Part of a small language model's weights.
Architecture: RMSNorm before each block, rotary positions, untied embeddings.
MLP neurons of a small language model. Each row is named by its layer, matrix (gate and up: input weights; down: output weights) and neuron, and shows model dimensions 32-127. Each number is 500 + 50 x the weight over its row's rms, rounded and kept within 0 to 999. Numbers have three digits each. A neuron's up and down rows have the sign that makes its largest values positive.
A block is one neuron, or neurons of one layer that tend to fire together. After each block is what it responds to, as a language model described it from the Wikipedia text at the highest values.

L5.gate339:555496498458538467518549512596572485492478561479560564517467493470459434402427586465512481503524478452545483401560443451531567470540523506461500542511502556439523480480623459444498517425435494481509513449566489543459550458527544381489537551556457560356438501524439556499541553599509525495
L5.up339:492506455558364498542487543527508476529544549626542525522430537581544411639554482482466549424415421484532495499552435600480627465494438535557426581481567553393520515467538487529483524531472464473529507502519486555417493538465498484463504533405480510480518514464503547431584445516553513439
L5.down339:446513515503512433499454555480493494546514570479457556482528475518451489538475563456497543547475526428494520420566464536532560468442594535453531553558463504480560414581577558463362550380490452463458563508488448537505422477524543449437487515497515517346435471556491582556518558435512458455
L5.gate455:493562444547486520483534438555503491527532573526454566464457429565560521507478482482570540521479446520490502551476443573516583449515512544447391492558462540482447445542472522500450570527508467516553538524513515464436544445518560550532470565530551495381498483462526410487469519487570570486
L5.up455:402519513484512410488530485537437490570516502512525506529513473520478504490435550427504467479437454536571472486525447505541540464466550573450594527463511477521537440492571551585503495569480433454423594510493600510500531409452470487490539538446519569523474511514458385485586466377510404398
L5.down455:410501606514517433532486489515497556431475449535412495576542551584528516425499489368471471474510512510494479384476579470602555512381529537540638484519499472515597514492537533546552540462526472465439473503489520496607505452607505542471547420569442483591579406516465476497561440484504551512
L5.gate473:456551520608522457448490432578479471520421539518524522557487489496492495446460471535448601469553454510599383474542445644560462485564484533490483546516458559519570508495547490524502405392413434549451560560554490483482540508446562490511444543571558481504414553563589473482522556408447475443
L5.up473:549541392563478480514540566500476451480464578473444444506642554487507502486409418547544553417518563554513465562491533520520510523490444484539554660475487522477513501405468454476547464507559574454504507491514483527482486534586572539494570520516461486443484485545393497477426441470442485647
L5.down473:509502474520399498561515418444385486509448513492512552451437386499465469456425408538483478514517492579521499425566490523524555582538592543412493449519554471495525418432442532465475502449441486442471506540520482506452531487541506500485470511483489459630517386432466470455517495500422456557
L5.gate605:512528578485562428510629432566526544511480610501447463410403545538516475450467481513477471544545571502538536467529523487525546460519405500538487454463566519528448455518457511423457514540615515466435472507536468519372590448499552607464459520402565436456441533470559471568429522526504493478
L5.up605:547475479495554465481569475539506488559462519515551488567561390509532556536541520497558442552487407441605496474556460537360481479591559557425454536492500458424511457518501492442533512505471448517544455474536583435543534529503382495475488411507545518515530521470475569481475521527438522504
L5.down605:490540364532568491509573483512526559523468416464452552556487551623445485514513485444496481451523528558495533562539495486533514511403478539539533609498457520457540548583551528503477541507520520400536513528418516520586479670523563475452492490484551550512583496513435485497467514462476562557
Description: Quoted-speech subject words

L10.gate74:479533407521494394610470460502569485513504520455463494468524423480459539410490572517451592484500474537491567473489536493388573429526616584426485474591474484432541597480520528465524629455556525504576540477409414572497517448540509542345471505524527459529479423502475434525556497409530514487
L10.up74:490498562527532370464396565582487437518482513569548502494492509547482531536531492410605479526525507408559487501509622432483482496569512529516506480518529443481516521590472432469464458469397521484515418508413423473507517495494529567435408484399533458587521533523540450586474495499610531531
L10.down74:598535496542484511516502496436498547552576432553582483556463494509479483566546404381552532503530498492476498518427542500550498428426450487516410432536468507462549483456471496496479486516474464378524575391462429493466556535598588596478594543477574562499533464356547500575528497553450604524
L10.gate152:445389599453456413582430506565519458575541426418584494462428539468497514434487451522527467452490505509435477512539466499484524533505477551529424467450510505458567498524529532472386490516484453478462487486450452589432494532468572518459466590459447488499476483465453380595526492462525428530
L10.up152:447449483455546430484444513531608498477509509513483441472484525483572498555512569469558520463480475494430569450509470471474555454474531562433554487550487446505539438470516504461485436522496502497640458415581395550483555526497502475452475567518480522513449620432533384534431474549560440501
L10.down152:538409480584495488434431489489557479568622531527536436538421580363422512508538554521484520501368532527483404499494544485483466490575469449499430468506453382407418467535473531527455538499528445559439513464439375561541515395580456522466430525588596540503468529506489492456546564540443440472
L10.gate164:562503413439466500543502603519465572512531522494561424423466577442534522436488574435515445545458412502398537512535541453442404440547429539427423468454547500524514410486626441481517436538536488564547520485478408511520597491489563526540524484459480461480442457547495496480560438512560503581
L10.up164:566509386430548437536478416474493517555525554465540437465503527554460584541522550499489560533455409551514466430465548515382486424528468457488401542444503454466603502428540482528553440514529471539515517533503408583549493459470508528640446453473494598448553459413559514496466562485428470491
L10.down164:490577504427488538518512573438560550512591536473526565456461518462431468514558495468491454556478473492466516546523542523433520467537516495511410419493600415478469548432530435492541493533444335489551559561521423489563501486519544576551456451506595496527468488482507550414601537448438590491
L10.gate319:498436563489540475569481545529529429522467507449428467447545587511490432433567496515478451541492402537547521473470438446464524554542487543518454458565478447437523475508426542553463475542562593545543479489497394548542480473459469625514457467562420467520619598467510424484537554501510416478
L10.up319:444484604584541469521530542472554474543516516506481522484442495524485433442496474413546516462445468593412486553434510468531505440481394512473501507496503545467546468580475449431606450489549411487368470560470502481478546639517446565551558479578615418511478506492558484455667450411517475596
L10.down319:560591500476526499464363498495538498503453463493517555555459490487490465448531496498477492581492465569470525417494469496486526551497533487484522470506536490523446449406434554534492621535529505478517530515519514495533464440496520516440424530496515518504401504540468514460485562541537403497
Description: Modifier before head noun

L5.gate101:552525489537514475550596512459508515494429521481503462532408398556610586433500537439462520427454477468461481528532486417555488497506441516630587565491448552516581487495553571456502608618528603467478486479434490431525488444517468497477545459522419620506505458486547567550428425551578516485
L5.up101:482525470502509547488554517423456494472519512459472428519473584539495561525546503482502592480410465548486434497469493495462615520484537524528548455588517527533471489542565522579465564509474490451463472456410537464496512506536491526451513528504547499574554526492423463473520544561461520485
L5.down101:470469543532506519451401518535559513552467570439493536483451486544557371492540538546482558506498531491548509498587434487579526453559465517522520550487510531458526533516531513494517441469465520517576465554595541531500478457425462479519445479539491527423465493491565551427511465450538471529
L5.gate176:565550548507450486525373469449444530511500524525487575467524468486533443421413597600543479510501594564474464459519554474477477498584522445536520537498498506427543520441530468540511546488426614537480506406579411517412516489470655460557465553444478614478639490437457525448387572556526513560
L5.up176:560551607469573556537500522542478535561491422474439465461562476541483390554501391543576494496447463595546511470501629546581487446457531455592507496507457432442469496465516477399471501545538556453487530545473552448485506532446509524548515417485504580502470525582548460621439514442450540502
L5.down176:562550484595494549545485486444497562510534557549541578374488489533555386530500495527504462498473530517443478509440488480548475481462446536545516464434452570526498544466484495485550465437452466492551425457545450609461523509576488561549531561468408561511520416487404538472464568486621467475
L5.gate276:468629475483465548418451438536562427547497447481459539499516544520552551524525457420581448398508501520445474538522519416510457535617490459509501550534412565479423503530502515530418495499530551489562572424523431545500518359517507510464539483537558421478429606470503379471492460443538395462
L5.up276:461560438467563455650485408504385534617472520554474525458582477466492483563519575434474558511520531588596524575478502399479469507461495546529520605535478438542529500462417512470577492467449515440548507494541415486535566536432555440607461416513521470497425488532533500455507536556490564510
L5.down276:529465483476416516534526461418520475479462505420579418458486592496421522485471483514545426563455472508492523403379455415549419553545562521559502471428496505472493485404528411410483515457450514515539475521535510588429517454465468579496549446464462530443496483513542528483485489466559503566
L5.gate688:607525539465417543495542448527580453462645487488543476471545431486615503525568523429412471421532454541507524588487551446574559488557489432597533503427572498548533511508512478516473537480432544406502487478495497431557519495423526449545561522433546479562513448667523478440538524559577556481
L5.up688:524573494474538448492537475492504425460515449495581405466555462476500507487526485576478597577464532514543492531567437538490397597580528460482490519531560571391490478474514427494550550555554529480430532580509348443508440461495522480548463536497489549433442464497509453467528478451487400515
L5.down688:510546496535469446469598479459479542441498518465483437487487441578504569400588513538499560463520476555582490479482538560459434518559452531509443574461504600463468440492438471486458479496531517442546514601487444488471451456428504504422560421538472398543473490564464526321497477490437442456
Description: Career/season section nouns

L8.gate574:379488475587515465499469486564561388525518498507476529586568512527500554430589523496477494451533554555477465475502583446469451466488548517557505517525526530510523477518499511457527562473495517465410547500494531475472595422486486556507476460513452472501538505372476441495537477546484534525
L8.up574:419515472599481543441491450378511423463480527578491546541530506508507444432527476441541429468539538531560554506524417553454447465463508433511537409626468466526452444489465455503625437431522515346460527477518569419501534483494440541529502464411385519465576445416497507529465514479500474403
L8.down574:512542486566489437542478549544526509495517427512569536514494478452604533542477581523535509534539533422580517543586446467450525504618435545479511477370480548470445528477470512518487480556498516594508569521524467409491434458543556478346490493553484452494527355518500574471489493492501423504
Description: Wikipedia section-heading words

L5.gate121:491524520476493560518495445485429506397506477496484437488517455432542534521446444559458578438488420541425511514443504518461497602466459536539371504424516531495531478537527551612481560560568501598473515542430439512482493418463590556524533507419459433476462537453428462469492419439544546508
L5.up121:594457458585456540561482424529437507505581534492493471437487457496493559464531581500594571414502442498560527406391482519555499424482508467525481486416526439543515438529550430552452485553473520544505473439416434641536494447513526511503507441580459481530498464429381611557555472496469454519
L5.down121:516352516565519492577560480436519498587494525499480551482542589569521524511464578466640506492476523480457465468484580455466465507510395549586536509533483355553404537515538454499484486405495494468509499511533541522478516460504471467575448452530446535526515564548554468447475525496445425447
L5.gate303:581501531499425543548446552491529359493460521517639421409442471486586537441429527611483434466513502498467514473508477435529478495534500466504527488492573432485547566507542562553433431559547500439513456548551435501498468466440472421553562612464484569504548546525522435500463530463532465499
L5.up303:536563553501406491494486507413484510534536505543557455424470490522506533528372501551477499531552469537488476507467519459517439482525521464397414429489566486581546498534490573507503404495572456538385435434467477614493463510540495441534593585544499526560498500524443462520512399542491425608
L5.down303:480423522510422451477463503450484494428581485520510576507581494432449553520502462516586489560536525653501420379511418545492520470483454492562450474520435564550396487561515566540396550487497456416487475520359416416484539529488517447531473503507561481434500500563401580532440551451477376448
L5.gate429:532580516517607508450501474483440599505537587452557502535454500480538593531472583514533512463496447470439486429528495483442501552508614431557471478487530442590504585475574542531453446507553450590483462519494500513511495450456538477560485584474454497577507544484409479531501465472571479522
L5.up429:430506566516467535523458375450458509481553516472484506398555465517532495507482515501430508515440486482522491541444441501521547513602477530539458569527517534541545491525528431520514473495509469448426573487549420457552510510488493477522545508435579437473440488465545544508610424514453463383
L5.down429:492516558437450464525502540433421470457509499436447459496433553378574596516506550508542527557446525440454563347444472474477435501486442530562547496527513456492453537440613579472472460509557522436483503461549471572590529507502394475406469468517499489535433538408414512498516455542511442519
L5.gate653:528529531584427436502564508474401436492584524450577492537470557430523500493488552583563564456523461566469472502461446575546518566481504540448464454578519491472465484456482492482393495561423506534430494412465527487398480576457584524558547533390393514456519535561479508485545474462519561478
L5.up653:517459578433505443569494498498415411457494504536552537501546542442588563596482466553541522493447549429455433528501595487467382494446443506508427444544521506564497591574435554513451499570540555519495456539461496487428450490419545492584542474372424430572506579590465447486460413498454450485
L5.down653:529375519550446543382558566382547412475627558522451460535523554355526581461555441583514485580557512554547529466481515426481493499451495518509445516507491416451561469511523477429468523517484492460454437545491465516474579492553546486441438472467418569444463518455463439534470509555443406450
Description: Prenominal modifier endings

L8.gate544:474388520552481467542554484502437518504508619537529540542483426478481506520473490550391570459537531492589531421486514506445519495499470504430497463480612501455565457462517503490549510494606551496474416532477589418438606480536434535469522573574461501483586480459529512482500477555532565463
L8.up544:494567467510562505541552510418578458496475459474491495479504542595500528403589467579524513502424367485518502574555412462486511423534479444478629511495533534528515497453521471533373474452472465453507440527437418518543478405468439475580509451446447515528497490474521532522528464442620522545
L8.down544:500532438503425480504491597456490485420454540464509500453407529627574486494544461501456610476613447424529509527528477539471573481437584570459491490534546498567533572365572628534475519521494513539556519511454560506481475481535615512570611564569516523455550436605552545438475485436521481557
Description: Structured field separators

L5.gate256:497488499507527452465539441593583565525482422471560489535452417524512505556500490524473518436453497461541470501523450500468498410434507500474529393522490429561540489498489532506437495527522492538600464494490510649556534564556513501448461509490502511530662420505586526445578418473654576593
L5.up256:557477464562480593412553498448479570490538550509500595532390460529474467452487562432554514544472469520545561501569569625470545530515460538463611465507568539429493455450415507495503424513580525510478449580518521504528496506556481456478586533461456545491501481463566576561521551449453376522
L5.down256:490501473427460430475585516488408452407513503522558491517448485519436565501526446513478481453479485557460493485523579444476464452495605536571452495455462464516544544507475469336581502536456540447431489507489428537484480459516509446479433546528504504449520500509483489427502514458508475563
L5.gate448:525533540475469604530501408496478532386495480499489445465513478414512531504570432508621474496537514529483522476477514554484515462440543334478523517486505486454456542487469536523602504553509585457475493531522553563554533530530534505557495578555485532483508457452452586526502489513465407532
L5.up448:490523443562512575480473575490508570441554552468454541436515375459439511570499494472480467461522560472476467456513458491545437566512463574421562458535527480540488534443523520549507494505539506444479500566449475517478659505439501528576418501560493541419473520522496484406524486532563463425
L5.down448:498457561487446480436574496517602492641488560471399513486443531490482565440454542479500471470586505518494446442530519534469554480487426459531544536515506516480389444478494460598525501542437533564440377481440451487548490452446483509435479486541480522554432517503450552482574570481399472510
L5.gate512:469532484402493490396475599505525554481550447545464607483484449554415507544508470523468527461536520437567455500540445540476554428461499508415558508524440579603511541472535460498455602525533475495558443569525549557457521415539541560455493517560558544549517593450461492571559510506535430470
L5.up512:499567457528583511498514509401437531489522502484507486528449444515528557408403530447551569507477328450589449495469456587487507602489544534411477493601420549484518567501583525526452494475482460449502483496458503487440502450643533486448392502505546554463487505454474435510551509502486499524
L5.down512:401465488483466474440486503540531479505529436539455539480511495413523447531528499454430467516523574495431487515486488500531563425410544506568506402444554452479460495515477480505545523491401499537536519526566494556519593533518412460462548484545457440437581482616509553487437517499433596433
L5.gate536:492550559481519532546584499535545451448486446454533504563510467508521500386526504479470622381512498476484561487480450549492465514557486512445494539472540524452454511440642528551537529634468488405526493616442525506545443477541569459520506523528465576487445579429551458543437517445558533498
L5.up536:446500604453488517478520567516419536477388503512507494555548441572600540518521468557519477394481587303548469527478505450537443455454561514474564518547476425542502550465463549514544517514541475438553530500430467442541468490447447537534499515532465489543537531431473474479479544452454521449
L5.down536:442516528602605532557438594542573501477615530474516487473444523489528416485502583432481519500529522488591502589496528511515525509540460515478520514435522400498535509524533512519423442567555462496525506427517511494522509478421481430583427418425528471517484532550495488582451399387492487519
Description: Table header separators

L10.gate25:582564494523552457517535437550542409505486514536469538462529526479545524548453444436508411454581517496467420529539502394518466451479494438503498567492437513489453460595580447600500559505466552544501429619464566477552482569459523570489490454531501481573535518509521516529552471491494526506
L10.up25:460515613453512642554499525524469507462477473534455493519539523525531555468503532473610464479560525461506506529502621481526516514485534502487538524506569540486475655480442507478432463453565507486509421497565588445480373547521523558455415464481506408532471492505469587546444484493444490541
L10.down25:552460486653472451630522502504438465493539516522444516572467361406509543523404537478497480535525509496424399519533424571505523529521512572467513574587485482481545481594544540507498441466455495515439507519456529588377533598559478486512536462498431516486525464573474496543480485522382561466
L10.gate275:485463533563492449493594539564495531484587498503448574436444574449443533460460474538551548465570447572486444554461466515451509462464504533463497535465567439504500380562497394562437500570512453521450545542545518640472468514467512465566527610406459497475509510451545476534472521489504473549
L10.up275:437519513578529470460518511524513509525543482469506520455431524443511514499460485606508538572469522433492369564619521542505507425534485421484414603484569533481595480457498482490456588485528442514460482625510501423481508533440535524548521555511470456475485517507540482540512515489499584491
L10.down275:483545436448515501457556449480552538482580446529559505513589465442448480597575579486528578516450488581519487475519525477578532530569562471469542483539488530413417561477533579446497515474540623456509478516526534534557529510526523463427511405556512524482479501525372476448440457507523492491
L10.gate370:476477470501634519504577452476435430550579513476500426439468508541568599543563518514459447470488480417386537475503486510505497581528518419540459485487524475480539464534488408465481481601483580496496557506494427553511520545480538410493435520479502495511467462562584410469482622430472478506
L10.up370:476432468597493465416556544522522557496490496437518551474464428563523628524414556546545499472409530464485483535579511526400479447503392518402507485527492510558562500545455539431448534489479426469492544537514496544494576605438518571570559507543466544413448507495526424501533553390524558568
L10.down370:477417498523572622489510494578571401508555483458434482426465502526584540626524555498535471532458483448530590524556452481435527515503556500524465594492474473490491452549585434451618557523504520507529502497450498518530399430506413413579566523468472460545511479530463560546477504482502599463
L10.gate499:497573516501526435545481467540471396447474561524425454429560534491477528463442439530463499513551493543413482397542502481413553435625556492588426563548636508469522509439461509519509488517497482491464552392531488406457497497483580540556470586478502484487485503506506482509413562431585455520
L10.up499:537522459487551508458539455629513431445496496552508519446548524452459477458569534511454489497483561450510479547468432461525487481466550460554435502534575471455574480433504533514548557506605513420479522414511448480541539432508503438430495505471517480630608486459433547521471512459330520453
L10.down499:502490453615493498546521469510498612531477491512498563531499459473525472426500440455518452517487446545452465483522487479546525560393525457487500599426470457507493556555464431490482545417431478495558537632487557583510484499488497504465485501437634506473474509517496536509435519432443519477
Description: Sentence/clause boundaries